Weights of a small transformer language model.
Size: 14 layers, width 384, 3 heads of 128 (1 for keys and values), 19.5M parameters.
Architecture: RMSNorm before each block, rotary positions, no biases in attention or MLP, tied embeddings, normalized queries and keys.
Training: a variant of Muon for these matrices, 599M tokens, 9136 steps.
MLP neurons of a small language model. Each row is named by its layer, matrix (gate and up: input weights) and neuron, and shows model dimensions 48-239. Each number is 128 + 24 x the weight over its row's rms, rounded and kept within 0 to 255. Numbers have three digits each. A neuron's up and down rows have the sign that makes its largest values positive.
Before each neuron's rows, "fires on" lists the tokens most often at its 100 highest values on Wikipedia text that the model never trained on.

fires on: " and", ";", " of", "'s", ",", " &"
L3.gate382:115117157081176143095111156175120155122090146099130137115145158139148127136125159115134114095163133110140184086133076084110145104135090112124122159142131132115163120089143143140145131111163147106130134116141071097105135141110102120147126116136142175126163131113130127157121141124139114164144111166102102150103121135127163168140127093120152101129105129120104155143154107162151097141095170130124098144110130143122101181143101109119134122127080133099142137157155116090108093122112109161141142099125132107131144165111183128165117133113128129128145112105144112153123101143138094075
L3.up382:133114152112140152114165156122136118102173119142166121124149144136125087149111164104111155141098122126144115128111160100109124104120158123100136120117148141137167126072080167139164173078124146146115127139136102150107108121108115099147072150144101148143109096142166146101091124118117128131112100144135108066167127128073133103130128175096151134127125157112136137074125098087122170083131127154123133103178129132150082186126182084175165146119117137087188100178118160123131123163126136150105152091124159132105101150132138119132175104107154149112139180135146104126120063111154128148

fires on: "o", "ball", "ockey", "-", " football", "cer"
L3.gate88:141078159096164127129149137116139133127069163125127155108108096156096142137138137163181066148105157090134143121137146085104134110125132144068147119121111125166165136131115122142091129150115183151087096124176112145108144122109154148122179121138170171086115110104138097150157163114147141142152150143135157128135114154084091168115123106132151145111063093116145124138097108137130181111136123117127100121094146118145116107112126157143113117150127099136126068089154117143076131085107101159101144104129117133104142099106111098147139118130155145081091137094128129139121105098145122154
L3.up88:123139143145155141143116156155105178129100141120132151156166104165068117101126076128179138112130106075116159138111094126096109113120153138173099100095113147123113160167109134133182104132163119080168124140085138079126143138122140101146152090153142140098154138143157130145144096098121117133094152181144138164130103104111110118162145088079122152084083158118125130106145126121120163091162168094147114131098102134141101122145120099108111152129088121099154151116142113180091181110129105149096128109098133126132145115091121115146179125102163167125153116158149118095135073091124108115

fires on: "s", "age", "ations", "ion", "ages", "ies"
L2.gate628:110103113162133104139103152148128140177097136169070145139159121114098151131147146089137095130128157123133137151125132124171137164101121104124119131124096115148105155132124105147126072171164105133107123095148097123152124097147126100130166151153111166127166163120131121109142131146096147157097082096160115135120134120111086127182146126130114129114122129105160100133091135129092146156114115111126163086114127111147180133158067147155114119168117108137108138149124114124136143125146151125116122208158142083129112110143138119168123129111123130124121122149121145159113142166116124133
L2.up628:138119116176104129098110101093143147099124117143097154165205113082122131150130156093157105107133129123150124123138122098132120057139147107108134116148125099136116105134125099127124094153126132123143107134131102117140179135129110101145121140155141091128164126107137120099117101155103108116128119108128176155155143109112137095110150165129161185094163172093118134143108156106171071103113147166167148143141124139121112095154112183106138174129087130180137147126138144178093138113110178128162154148114110137147098162180136116164119118148122194115125134121117112122135127116122132152

fires on: "is", " such", "z", "ann", " so"
L5.gate480:125066102147144127115104080133100193118124131123110173126118133123143132098131073154167121128147134107157136093132122162138136107086112140115117122140106117094132094145150137120105101128141116136114132178136147122155123107162126100132091120111129173126103132103131146076108134165181115135174119139121138130128156115145133150126117175128132089142073127157059083109113157128130124158138146102156165147141146123178118117130107124131120107149097175151136183152131174093120109150145171165144141104134120160107111146131143158086114114130111106168118107118103117124112097136117146080
L5.up480:119173123105125157088120148137165161128072102161110133100136132150114124173149110136133127117112122143116149113147102112144124150103116103095094132107119130108149132099122130154121115116135155085135148131100109109110148120141192116102109102127126129088113112137137140135119128121108133123090104107155114128096138143114139081089078118125169100128105179119096112110130182137122107149112135136145109159150111139111128070147154143095157148142125135089134121186116132119131113132090144094104123109072163170137149159175154113128099130159106154175074120112105113152140082113143139131

fires on: " ab", " Ab", "b", " rem", " to", "ab"
L7.gate427:098128132126123103113095134150129106118128110082128122117103107056118120120139080106135076143116108114106124143127143138161075185117145150146136139118092158146094115154127140127136154123145142141154117154142167160145115120107146139179117102103111119136157071118147152143105098106078112140084098096107168150138151140094133145102110136067095134136147124144132104150088078117111118104153133124092122145139091130118123135126110071130133155110112155134149124114166171137152113106126110135150155117136145118143101145154142139191127136128086108136149108157113122147137063137116141164
L7.up427:174117205167119120107126145126165141080105123145139128123084133151058116134155136124129057128114129113162133119134080115128104146133086100124128130118115192113112097151153155128090167157137135139067136113096108105125122113084115133154108083081084115124117111151157132106117126135126122137119111141136123132141127173126133161127143137119165131147151161178145114070081135114117076199153151121156089133176131140116143118116105095166138096108147140130117142113153160120101080127163133151138146121142173101117141097138124109136120089111133146131143087122116095129113095129126141132

fires on: "-", ".", " "
L11.gate271:086115101106142128115162100136177107079135105136105100116118117124126151118087152120148200144102122116082145103131170126137118134125138166135103150138151135118106120193094100107126131108109111134139120117126117111101096126108137139109129120116106100093087168094126151154153110160117099168151117136148164127083138129109142115074126141145118130141110113149120120143082149110138139154169121169144149114139098130155141138168157147085133157139162121153130149152165154097104178166147097143105119154149100146117140144146131102138099149139092123121106110086094164144120110129126140161
L11.up271:125120112128136112139111096153125125139094146132120160140128121128125132166154138095131122097112115099133144125131146097135102142169111147149146116108162129112129141140129186156123148096112128117084111117123108098108126149137162108085118158103115151112102110176131129103141125142105073148168121145111138128118127157089148135103104131148088134157140163150119117099115136109134121101192146106128155128143129113123184160173106125132113160135122091121088177148132087115117135129117121123153185134160143124161146137112132167144133131180158142153078131128127134121101105162135135135

fires on: "s", "ount", "ers", "es", " much"
L5.gate753:118133068143162109114082119133104132096162114124127145103176168176100145118129146154154120118095092119146149106138140124098111100127132120145107083123116127176146123111147118109122162135122077149115109137126178115109112128177146163150102135156152155130105148152157132075107151118128137111155109138141147138134138133128167099167134173121128122088122155096137102146140086094132133134111110166136109128138133136151127122088123148111119098105135130103096173137129163142121149128150127146054120105116099136124093131094126096147136108123188164111158146117148155106146108108151104113
L5.up753:135127132138117138112141100144065138134090124125127149122154131076124129105158120130133145101143105118117183084104130136108159129149137146125156111142114108105168073120143163089118173108136115151108109117131093114132139150160146120141126076139126172154113165100098157129128126153115147137147165142081093119119146105102131164126106135101172090126113138135133166079162110119120103105098101152165100117113132181107116117083140097095079137142106144135111138131084161117086095142127091163123123100134120138187088143099112118126113094150143142147149179117128147130159163141125168118

fires on: " after", " After", " when", "After", " the"
L6.gate556:128100135145123119119093118128094134136122158163119138166114139132132128162158129128136156113087126155149138144101126133132132112073140118092103127146088109148155126150166140120103181130147099182165129143094120141159163161151109172138095165143085177136114114110181111119090153085123096119118095112112126147153128149165127117077149105128128107142094153113157161113133176133126101116138123133122128120118119127125152141146147088124156096127153133145161109132111165137138159131112150117179121119139120152131219111154095101113127148170106107113092132127140118097166115145119101166
L6.up556:098115142124123100136166106138093163164169138113139125190129082075132129166165155158124140112160133140180142130106145158155101131053134127122110111116147165124169178111084120159086132156113139182117080178126120128138152088154130136150139132186109127113163077115156146115121137089116102175107118097110081128105117152118144127124144124112144131124153122106123152169148165141159137125111109145128108146146184122161128105144118145093147114153151114172147132153142140162147135117125135163146123139135114144131184098116138154147104142150138125082081162152090101088157105117125113157

fires on: " I", "II", "I", " II", "V"
L3.gate521:157120142112165138123098113140158113115126177131173120094100134116173127131132157125154115101140086102127127126151114089166118146147129170150110142115140097127102113151122125099086115124157138139132163146132093126088133132140123167103147104125159109129192123087139145110115130098131115125089139119124181137148122143161113112121129111156158102110098121122127120088126101143153080102115162143137144171137147119117117117157125097101125135158118119119121137175132160116079149132185105137121141110133094148142096169134087129109120117136113093096148096148112115096152143138106148108
L3.up521:123093121124117144126140136148127108113138127114123162156101134128134103139096146122156142135108131154109153121165103149127113100122095133111196134170086163085144109105144093122102103139105149136134099143146131143115125164128137121129127115117103148116126137142171123109150133139108094104114132117133141092116123158121139130127087141171140129083155152102117133134107087133101091145109095077147104176145148148119109157112115129129088113091156132132158100103146165084111120164159134130147136108101151134159112134134131154107109135186089092080177135124107122146166120130132112166

fires on: ".", " of", "ial"
L6.gate542:098101107120148105178163154113082115102110103153106150091097115135131129111119116114152139129177174137128137158111121137136127152162129121093110139114084087131078167123091134114125123135154149147102103114122084104168166166102150182110120143127157142150117148109150111138089133133113088131164130120089159105136151111105105153103108099132058117163067135138145091143093112157086145084110131152125131172074159124201113130131169073081135069104156154136104118147140142091124142139143142127117117146141093154117156134171110112149128159159149112070122123142155146132106144134113112128
L6.up542:134143083150109164120131150119144161123080111155110107161100093142143120151165078132111139065156098176147096180136146136118127151158133118101123166138158134105132183091117142109112126157126163157080162155112113124153125120127153125123132150145148101138133149104087052106117132133102124141161114102136118128126131133113138120175103117095104141140119131139141134161132153155090124128147150116148094136133168105137107112132148111121120131161105133146144125152136143081098099143149114109164121151109097121106152133192110117127132140149125098099139153131129101122146151148209060122

fires on: "b", "il", "p", "ib", "pl", "am"
L3.gate506:147122114104123121140130138086166149167108145153135122121129130148144126110141127125105092106107119132153099080131132117115146123199072140160113116123157139096099100111148090148133180117119139120098149104125090197148118129140162114116121153112139155106073099147135160125113100122101127123062137165104148117124142132121143141123158066145114135128116132130124138112121127099126108116114138065122128157156128171119093093052101119095139112125142143127168115144128110103089120098118164167103164140127097143098130125126142145141122145094163110144143116099126171160104167168113091095
L3.up506:103084141119114129098145157154138149126143126131158144129100161117147117140125092143143114100128121128171123129107132087159101103130122104151128156138115077166161121118158133120109124099118156091140100108120162137135144103134096141155101157152128115116089119089125041169158144139129149082149175122168139169147151125146165144120140104135150119116137125120131113133136129124149087133157150135133130137132144158106106119115105102175097109129111097080133136160148132130172155134152140135085160114127140120148130086118108142123136112114118113167173111147174109149091123175101099085

fires on: " |", ";", "ri", "in"
L5.gate114:123120092126120118155143136134154151117139128144160145129151118146143123147175130133136141129133121104138139156180168109089108110117138114146164120170140131169113112119172106118114146130141114107105134142150156136142107149114176137109118156144133128092175108116126127125119114140086119132132116111155157109150099120141088146119154121119108121131104154114123136124123118073132116132144127085141131130146108101078135091149116159185116101125121151122135131162129178142155093107158101131116187153152122156149115154109106116092111152111149090167132104128142143135105141155103142131
L5.up114:131128122135123126108139139142130135146116175124110162110129148138163116139145124132105132158124159130158146123182127164134135138149107109132116115120073163135069148141106076102150133107096155121158115128128145106113124127137136150138110106144140125138123141132125163107111073119138142129104153144114135162120116105134106123130162152142102092137128127127137128157141140111096121156165078163098108078124173166143130155144131128178112104168106071105150116137139147129117107108170089183102150146154119161140140117130157081116132128113153106136119149127120124156148118142101112148

fires on: "iv", "v", "1", " ", "m", "n"
L5.gate15:084088153117142130128086145119145121174127124109121150142167101145157135127112145154139122055150116101144076163096115098147137124165137113152151128091117136131121109159135122095102089160100119092121117124132129163131138114100035148144141143151130116085143125150110128151169113070157148131108103123156136143089123098177116100054130145143124137139105162118142129128161160135126100120138117137147154134133129146108094167120135145126125111129146147135105087108105146115138121164138159081096114104104125146120135108142147145129122134168123103151138129106134096160125146135164120143
L5.up15:143116116107102096068127120123144162102136104150152180146132149144156116096139141114187166121140123155110148137115160126151133106128169130157143127084144136109123133114108151116124131139151127159105101124100117164123124165129148183151094121118095123170107161124121188105119148126155177163123117150121159126118154108108115133113141150121153099143164157175141130107151174077139103182177108137103123114137130111147117129104157143130100104136160141104175109101113168117117125106151127113118113169132139153149098155139099116150115092186102152109105111164101108138095135058097115139

fires on: "ic", "ical", "al", "ancial", "ological", "ious"
L6.gate145:134136092124134122151122123135141068109112102157145132104121139123105114118155114100119140127136162080114104101144116161118138116120122164121118129134162120135167118131125139091128135119161111178117122146113143160141177140142080126082137102151137156164145131152117116112120121155129107100120125075114152131105135113122127092163152107121151136124101106161132099098145129170149137159143124150126113197117140117124113109138133142141140153158102064141097132141113181130175138102126128142113131118125118138124129096116065102097107106122104149129169087142126119118101116134121106103
L6.up145:163122172085135103119156122109155120127161152099138129099114098129095118137111137146088112118111151150126121142096114134095053122124076120122191153133129155152111142129130154084070155145144150149113099126126144138110152183082134138098135123115143166128121106121138102121134142136164136152119163121162106146094142150136108101112165116115150209160157105120118089126149131127148152090111123167122134133121111142114102174142112133138105098138082104153148151116110109105145146125113113173079110116151117112122084115106103131077112168147083199141121132141110116137161119114175091114

fires on: " r", "R", " pl", "ul"
L8.gate149:123131101140102102123085156148116178105120180144119149144115115117109085085153127138117076136143126103124122121104094151089079097114141111148126135103159132126073119126156121146123172142144102086148127148161114124143144114135155139131143171129080085147118101142169102156133126122105164123150129126125106129139123135159143112103136154163092148172157126124123107092167112143148132095144107145158121102172105117154141137121090156125125156118075089104083156089145104140144113086116162107101136113115151171166139113156114128186113088147146137112142102122163089136068074105156117112
L8.up149:209124141131115117105097129156143154132108129146134088108104112113166176127103123104141130117107142081113155139137093112141158140068136095122120102156110132162127125133156081127091142131126106123100113096137110104126157145155132125097154107100114179121096064125090153151111118123147096103111102132064170142113186137181127138152118131120145140146166126132149110150073156123127111126101134133136138063125128139135101111140140155150131127096145116116121138181143128117139167140143110132149085123118113111142109119135129106153146082098114125118152107103109126110116120172117108128

fires on: ",", ":", " |", "'s", " in", "j"
L6.gate686:144124159125080111176082177123097124112147108114127116107110158104155143153104150157124120127106138121088134111140154135179160156121124144144135148131095123169106083090101167138155134128151101140156142156120138152140133129110139135137150141145075126130148083154151123101142090178135148103175121126139079124123146143149107146109112122115117126171078119101072139097115087097129141105123123164161109111154094141131134145153132137138102142117095167078120132147134091116119157141109119122118114156110161112160148153103120182112123140070140132114145094139138117148145176144166124134
L6.up686:094106150099106112177101178093128177137142125149137116162139150146089144107131119149097084084105124135149128129125090138121139111111132125105130138153133130150107100087143172137079136105111107103116168131130165140119102108095131136157151106132117137146127107161110132128132102149076147138154150050150154139118177158150114116126072144128074076087152110102115156155137129088123136088154124082127078104117156108148132103182106133190154160101119133156169136120147104113126121096133105084153160143146166097148107140125121112143152138122109108179158116143139120095152112095143119147

fires on: " V", "II", "V", "ign", " adv"
L8.gate115:159144090170180131122117137145074131121165132138148124107130164122127122155098131109166144098155158139117131130140106138135115128149143120144120138150119136103147135137154115083119130123130111162144085137164097117134128122113116105137150142128176103142117142078105099107124118120120151138073109150109161121080154149165113162088118172142128130120117144165130147082102101092114121096143139116139130147110145136108154141130129130121124174154146135163135095099119158134095155182144085158092123130141094134087070160081121134106134113162137113077108143095162131119131134106153112163
L8.up115:133138124115154152159113112108138141127134103061122113136090163121111177124083104139132106086146151113116112121150098157126149185069115101116145137109138124124124152119098142143150145086165165120116154138165104112093075158089142123177097160164127143134104113141092120083146097137131086172123145107110147146079151132153147146186101148155092121136130145127083139142123119160162134117116166117151180158123141139105091124185103128129142150086125136152144152127160134134105138140148169125117195137144137143122099117134147117138097075147125138103119128110135135147157157113094121162

fires on: "el", "est", "am", "ac", "oll"
L2.gate76:105160158130162154089111092087177116170166147110115116133114136100188140158131088115134137119148125121130103086139138138130117129127117156122134120129173117119108133160081130112151160111179139137121182142126121143088106131158143136120149146079126135080114151095144103091092119142126140130138125095129131165140153101123116147172121134097140125162112151129105138161112107127121148174105141142103109180173096133149145139137114172114178109117183088168134172156116131130125142151100095104137139139111155078118132121141155127154153098111129119138135134094132101119139130071107129157
L2.up76:110147133093103121100132107105103094162164152114178136146151102178103127143193139098133097177137106143157133161156179087165116094106116123131136155136146107116124141105130120118120073134160142145136155159144176094123155111138140125145128083136150094156174121126114085118140165126111112138112107153156118120126130152147117123089132132139160142130143154129112104154163139135133101110122110144121099096125133094103150133149132126132121086126191112143118103182115145150099144115106115102116121138115083074112117129169143143096128122152131126085083164124141153141131129085109099136

fires on: " |", " |\n", "|", " Succeeded", ":", "-"
L8.gate280:140154113202141165138130115129144132175144149125140138157145094116147140147125087139055076127136082174121162132116141125119122107171061126166121115130140093120107201107137120108152163133098104155122089121118153093118122098084125102116099108111122116088148179116112152126101152146121124098129159157110155172118130161103132162150141124109152121104103151136073172156085159116158125102167146100111103125105084136105182119155137081106149138086125161125100119164138135156130098122105134187084118139106158073148129109093115151094124121088127138123140145134134113160167110101117110106
L8.up280:118150113136127136148112139075100136138107148120183096108088177117137127106141116158117121130141102139115123116123112086129146125133090166132126115120124097062086133117114102118132127139114071110138124152103109067133091143095167117132136123095149153132112113133135126142127128126148147137137138112087115174106085108103106124174103137139122134176075150106118122074074117173153158131110143130087103168108071136128131108106101138166164118102125088112180144120131170137127075131105139140111108103133133185170134150112143153156092112116124072168110125130146097113144136138071105120

fires on: " a", " the", " an", " its"
L6.gate249:141122102116105184141120153096130141125150128148144160183109117128092155144129125134146111132142116144127133123118107105112153129095120141120107113142125134143094127116123105139114138119130142152161154101124142143122134122137114106153153119082115123122136137099124138133117133134094152109140169155106110138157141098139095151128117122108101102133159129094124122168129166120168103123177101114145114145115131115139067125187124186145148131106136126107140126173141131116122113116152134121142158120133127142123150133134120082125137068169123161122166110109160118149138115095172132168
L6.up249:102132129105171116096112101117168188143127160183152084146129075118107129099123118153127182113124143129136153140079142101140088103124118130175126109138115125174116105134151130141138161142132174138135122078167109117097170102109110142133152110081135145123121156152148120153159168148135113120151128135105118139098108088148093159134144125152074175116126148141154116131102152158157138122152101096166134139072134139116091104126114125098129149125117140114118134130171182150110132164136147106124149112175135167157133149098133148149123146151150130128150175108088099127107149148169103152

fires on: ",", " (", " and", "'s", " of", " from"
L7.gate87:144121160130158102151108106124104101130170121136176148156111129116144098143117153096129115128123098151131134110114152122119128157128162093106125172147134125181121126109140147122095111133142104128127141114113164170128110102150098148179103127135081119114111105129146107125141141125119097140130123143125080133135133163182110123139103127133132099079138147125103085097149121117117080099173144146159124104119104137122142098086120094195049115115132128094134101129144160109139105138146130113134148107071142141150139143114141131135140123114137130097115108124165173108161112112152071104
L7.up87:134121116087142072135128114117142128091105130175111081158148112130115117120129190113147101141094148096100119151100104086128152127131132130134124147111095175164098088106135135111137111177121151119191133164179065131167094124117117141099106142139096115166109130147156120125131092105134112165095121120183099145152132144130125097149110166154135108055084139100121095144124119132177104146190107130106118118133137132100116133133149073152132115154105125120161094166113160142135125121135129130152129119130175109139135149117117108150165088113141131107145171118125075155135132136158122149

fires on: " in", "b", " to", " High", ".", "ul"
L3.gate547:089160102099104129133132082115162143184132148116175105152149154092123107067092137154117123120115145139124101148138125180149091137151115103072138104160139110131095090119141139114116144109144155113123133140125141090153151171152107134133122132149130062199116120116163092136085121117109144120092118139132161158118143112125115143131118079145117097134134129120088098132151106112130142133113142132075054130137144131147134144092105116133118076090132089148087159111154180114153114135110112145116099123146130119143154116182098147136157103147109127119124152176138095118169135124085121116
L3.up547:135161147080160120119140148151120111163148129163101104141126136149108097091122169098157138129104164139156137124130130144156115098116151086135093137084133158100107110157109133132113151176132137108153121102087140145115099158142140112163160131095060110149136084143177081112104130129148097185141152158119141153114154123123145144139086107129159123170168131124116139177111136134111123116118154132153099162140134167161115069135124152117149074150112075074128108106118139133110093162147128107105128131137132148117109139137140154114082110126133120151112107119132099103153081146136141131

fires on: " that", " pl", "stem"
L2.gate532:081136138094095106119103148136119147144138137139102159140118121111128144137144120160138112144116120136151113127105157120122131174119085133136118144099141121141086115116180118093155125136154155105090143133134137102114137102189118120153132163114105116132107162130114138120115091161150113118135122119136099143152142115122141145095138148139139134123133103059164104130119114157155115137129112136135153114131155115149095124096126141168121110115138172176096129112120121121115098166163122131160124128139169077126129150097139157123099138175115105129144112124126106146079111141156131096
L2.up532:151120133140089179120128153137128148113081149126112144151114158114082125137085157115113171129124140107121114111104118113182084160092125196096130147132150120119113144149138104125122133112143135147089085152158133155152187152159146100136139134110112128108137173148128171119093092128134133108120093119099111116152169127138155120097107136122129121126129113124129117129089128152116106132099102112073140120155070174160133108097138137139167153134116121139129152123092158151124165162125171123138137090096114156111165102156147150128115154124121124105168165099130112121104100146129153112

fires on: " "
L6.gate681:086162155066159146124116133152111160115166104092116118176067172151117173138144152136124158142092114125143155097149142136118078112125131128146123105144146139119108115154143125152104150097132153148124141138143137107131113141112143111095185153163091098121105148161112116110100164141179135102121068157110139173117167149133125157096132175130126139106139122104154139131150140106095124105105105139122114147110120090086162157121147135072112139147176120170124122119151157159074125138137086157142139136150115151092109118093113082135153084162128107155141144143124131115089116122120093130
L6.up681:155112148093122102098131103118153123117142148079152090094153141140109140122117142125174103104128151122127146120162110138112095117163113100087087187161159110121134158155101136166139128085109139128158179099126149123127140126144123143134123112151127120148101081129116172112122099096144075173142116126131142152133118122098144148184150165114150128127131102114097126103160113139090133145129142108129135112136115138153153138138123157135124087158123117152135137123135121114096100132118164113159100095161093126118149118179148105135161088129136114137116158152137125139102109100113138084

fires on: " people", "ics", "ers", " members", "s", "ands"
L3.gate61:151120086143112099135113139098115170091170123085189143124161132159126130085115157093120093111103146138105167128134118121141130170154147129123061138138116139139149134121135100118081109133107089118160107141098125121154136097137122095117132073160149073127136110110154091125083129121157094131180106166120152126131150136115117130145128120139106137159125136096089140136142066182073139107127106096203113113120123076133162152105150098120114133078144109133096123122149113149122145132159140153091143116143161159147129119133126117119171120126152147149183112155122128099142129134106092141
L3.up61:132121138088136120130146103135121065116121122101104091086133165121110123136130125118142196159120136093122107144112116105153151131089129154106119122136136102095147156116131113122156146113149147130112068092142161136118166127131129156157079121116144123131128086107167104151116139094122100152097123131111108126099146141127187123138111110116126082126138169132152127140128118128107152112141112128141157121120146163116121096102108157157147113163132148084138080105142124131111173105132083133123100166139100142143118107168087134129125132095093146156106191111111126100132163105110138103

fires on: "-", " |", " attended"
L3.gate271:089135118160110171151115171139143143135115133145112147159143124169133123112129084149165116137127131106123114132157173113103123123119134107155131152090122083159138121159141092093154117108129145150079165147134150113120103127135112148141145097140132135132128106110127137153107140138116096121152154114109142125091120108098132166149134155144141119099108168099071155139094157121164100112112106128132102140120179111131159130144107118168095098066138091128110087147136103167130145107136118157146154149160162130165114158120096173147127161102129145122156129083170111136121101095126131114
L3.up271:092123111161130175112100161084158102137127143121142146122127101110112160115173106165162084139166133163147143140146125126147133103134120135158096148135122140153132101125106118136143155134131132107106130126137167138128144139144091161145166120134128133155173134160156122131140108133113148106090154106102131132197096134135114146086118098144143109141093146121147168118105145144140126138136159111131134105086129149161072110101116129127152110154119130025133107160097109137064122134130122127148137092129159135099132121099124140115126147131152102134123150082140109102167120075147170126

fires on: "ical", "at", "d", "ing", "ological"
L3.gate313:121108138079117148134158103158112050080127127115140133124138139156125142107123138133109151124165093138121080135147176116118132123130086117162132135135150104116093070090143158100122156114079131131137091139148121152139169120173112117105165129124150153103128106130168131120135136156139145140096163104123148107090111125120153107129082133134132119140155097140115113188126069169163138112111152127083097192121160123192139110134138123133118146089120106138131138123137179102149110135117119144082100148171103116126101132077114134129165123194131120142136135130131120134146118167097147152
L3.up313:167171138144101072171115074145164104141147127116133118162144149141152114134122164114179145117134112091093100147119127115161156160088116085165146143113149088134123075144170151102108135117111160109181093124155146144161191110124109160127108131090119187104150139085167100123105126125157095165093117107150133111097131127149111087152155132125172116138089147135092131116118121127133070134101146117137136129121129142137119105117141115139119159083123079130126132101130113128185154154129115157132135196131102125107115134098119121087118121138133124136121136120107104166145127088136139170

fires on: " ", "1", " $"
L5.gate747:169121129063160116167116162107140148102059137155102150125099167112088145132134135128155149109161104149108155134141137158117125155141119080166123119153117135099112105169122162107109124152177103152195123104132137107130169127162132102140152127107084091127127117118138143136099118095114183140155129125112176140114175118098129098134140153163146066127129112111185139148129145150113108132110153134135129133150100130114126171148147114100140107131118147155125134152148160109138155163126116161123162127146106121112141131161152161116131124143127151122157092114109191135116065108121132148
L5.up747:148108160086108091118131139149165134152107165118094160125114148158126144125158120128153125104131078099135139089126088113113137098133106126127103147113118093098124116139081157171132125099085096129114121113133112093174160189085106137122108137140141130166150154128133129145136106145173107160069070101099152126135119200107157086135102162120097104184123121106142131134144111133183122119129132103135090124116137138081135108128156130110105097155141134131112141125127142108124147110104115153160158135138146101079096131164107138105177101120084108128123152123149147101119115142094134111

fires on: "o", "a", " prom", "il", "u", "p"
L3.gate8:140137125113137107128144120115168086147111130104127108152131105107174152155144108094064124152117149108149146119132162073130142121122105117107136108112107138122166157117164129103119166094128128125116116090130111161163116126108119152138156133127094127106130121189128188202129107163081182142130139140117132130117157115114105143141148101105118125128142119107143131180140148138163076117138160108112155092141159102159104131149146151089139120153134120123131153093147095108109108119134143112154124141132156141109168141102160135091133122119150113123121140144135121112139125093187110096
L3.up8:160158121107124106089122117182125157084101117156094117162091139144126121058123116128105108114128095119128132108150131132142152142154098130147111143143107119132119074113071122145125100105151155126149106098127150096175145165135110160124123110137154150158110121119106106159118113110144119125137129128175130109177113119176143072104176106135123114186160110162123124150099120116111146114129089141148152121106099102125115116111117125177084131122114143123138139117127134153156127130112096142141137159133136150132151120080105183121120140111107129100103140134156121146133181150169093165

fires on: "a", "n", "m", " when", " When", " After"
L6.gate531:162143148121110134150125163114100169134140152148117178170125114174105159111136102117150143126129153140183157170122118109220085137139147113117167133110116138142143120186142117122119129113152142136137187137113123114103119120182131176131146154140158094100177153123112086141134133108114125160127130129116175097140131165154136126091130111106112118162108172144163111154096087140147118115151175157119160120156131163187106089104102112124165137088129170117092123132131132084115122087061131119130140119123136110114175166149140118115117079148150121145121171138156118080092122128142138141
L6.up531:129119155119140092106132153147122126128140133128141145163095124157123125101145107085126152068158103140123170127120171104123114120096160125131117103157118146090158100126156132118139103149098137141086134141086124156157120104105126138098107122123127117155166130168105199116134153090139117148107091112162131148099079135105131114131120139128108072158114170117137148122118150129124168135118106139124140117117143182144098125147101139130120098144125185147104108120117117103089147113059124127170108182147129111086133147160106091142151150152114109143125141134129130152151111135092116156

fires on: "s", "ers", "ors", " students", "ants", " men"
L5.gate235:138139125082124126165146069120117167093139141110124116158157127135142083145132181090137137158123114131104141148121124101098145109129116134169083128123148092105167144134142131142120138114097103143126129123123112140116118129170131129102154138181125110162118112096129077108094145087123149089140167142131118158122146171072155112131162124147134140167124146106113131122140112127126141092146131168178131139167163119119124127112132124100098124087146130112137120142122130125147131066109156139134124128128100176140090145144148148159147130140110142137119144106113119143176100128117146132
L5.up235:129110132098167154163126125134102161123089125145151125124120139126151091099126113121132104117142101107133123126117123082169043115130096168100153118183139116130110123102154126129168153124117139182140096168097098133103131075160085164145135122154143097073100092151140157128122111129145110127115149130145153136094110182167126109119115130188078135109126094142136125158092119148106088107116162136166119104105087118124125108151175127138134102115135151178114127097112172099143187114098137170145127145141137176156172159139133146113129136158089133112122144127139107107145096131151114103

fires on: "m", " am", " Am", "hem", "us", "y"
L6.gate287:120157132108108155143141076153110106076110089144103113109186160134169108131115126127120115152129146125121165145126113137144106116093132172153119134112111162119142141137162133089160111109145126169122147123147091127126140139171124162142133060140146089085099072146133134116110117074119143157117128105163155143138128152128115150114119130132100082165160160114096133142106138136147140163107108134081147111124125161153124119129145134123143138148137123103103147130137159124188112131157125152133142102093107115138121118099130083148113088172150135129160133160144141157088134149135146137
L6.up287:124134121056143117124121130096110111150141148138119146156124152071149154138152173155119124136096147089177161154142156133122125135059114167128122132183118169141143061112130116117112142120096098098119127103108114120140141134147129113150169126156113115058113105133151157146092120126108145100118115165134133137108098135092092148093092094115150130110134127133109158091144150120111106124152110113125157131160124166174121106148151134113146126126143108129143131138124142131151047134130110121124133112137132157118128094133150174156144133169117124127092103142159132136114149144170132136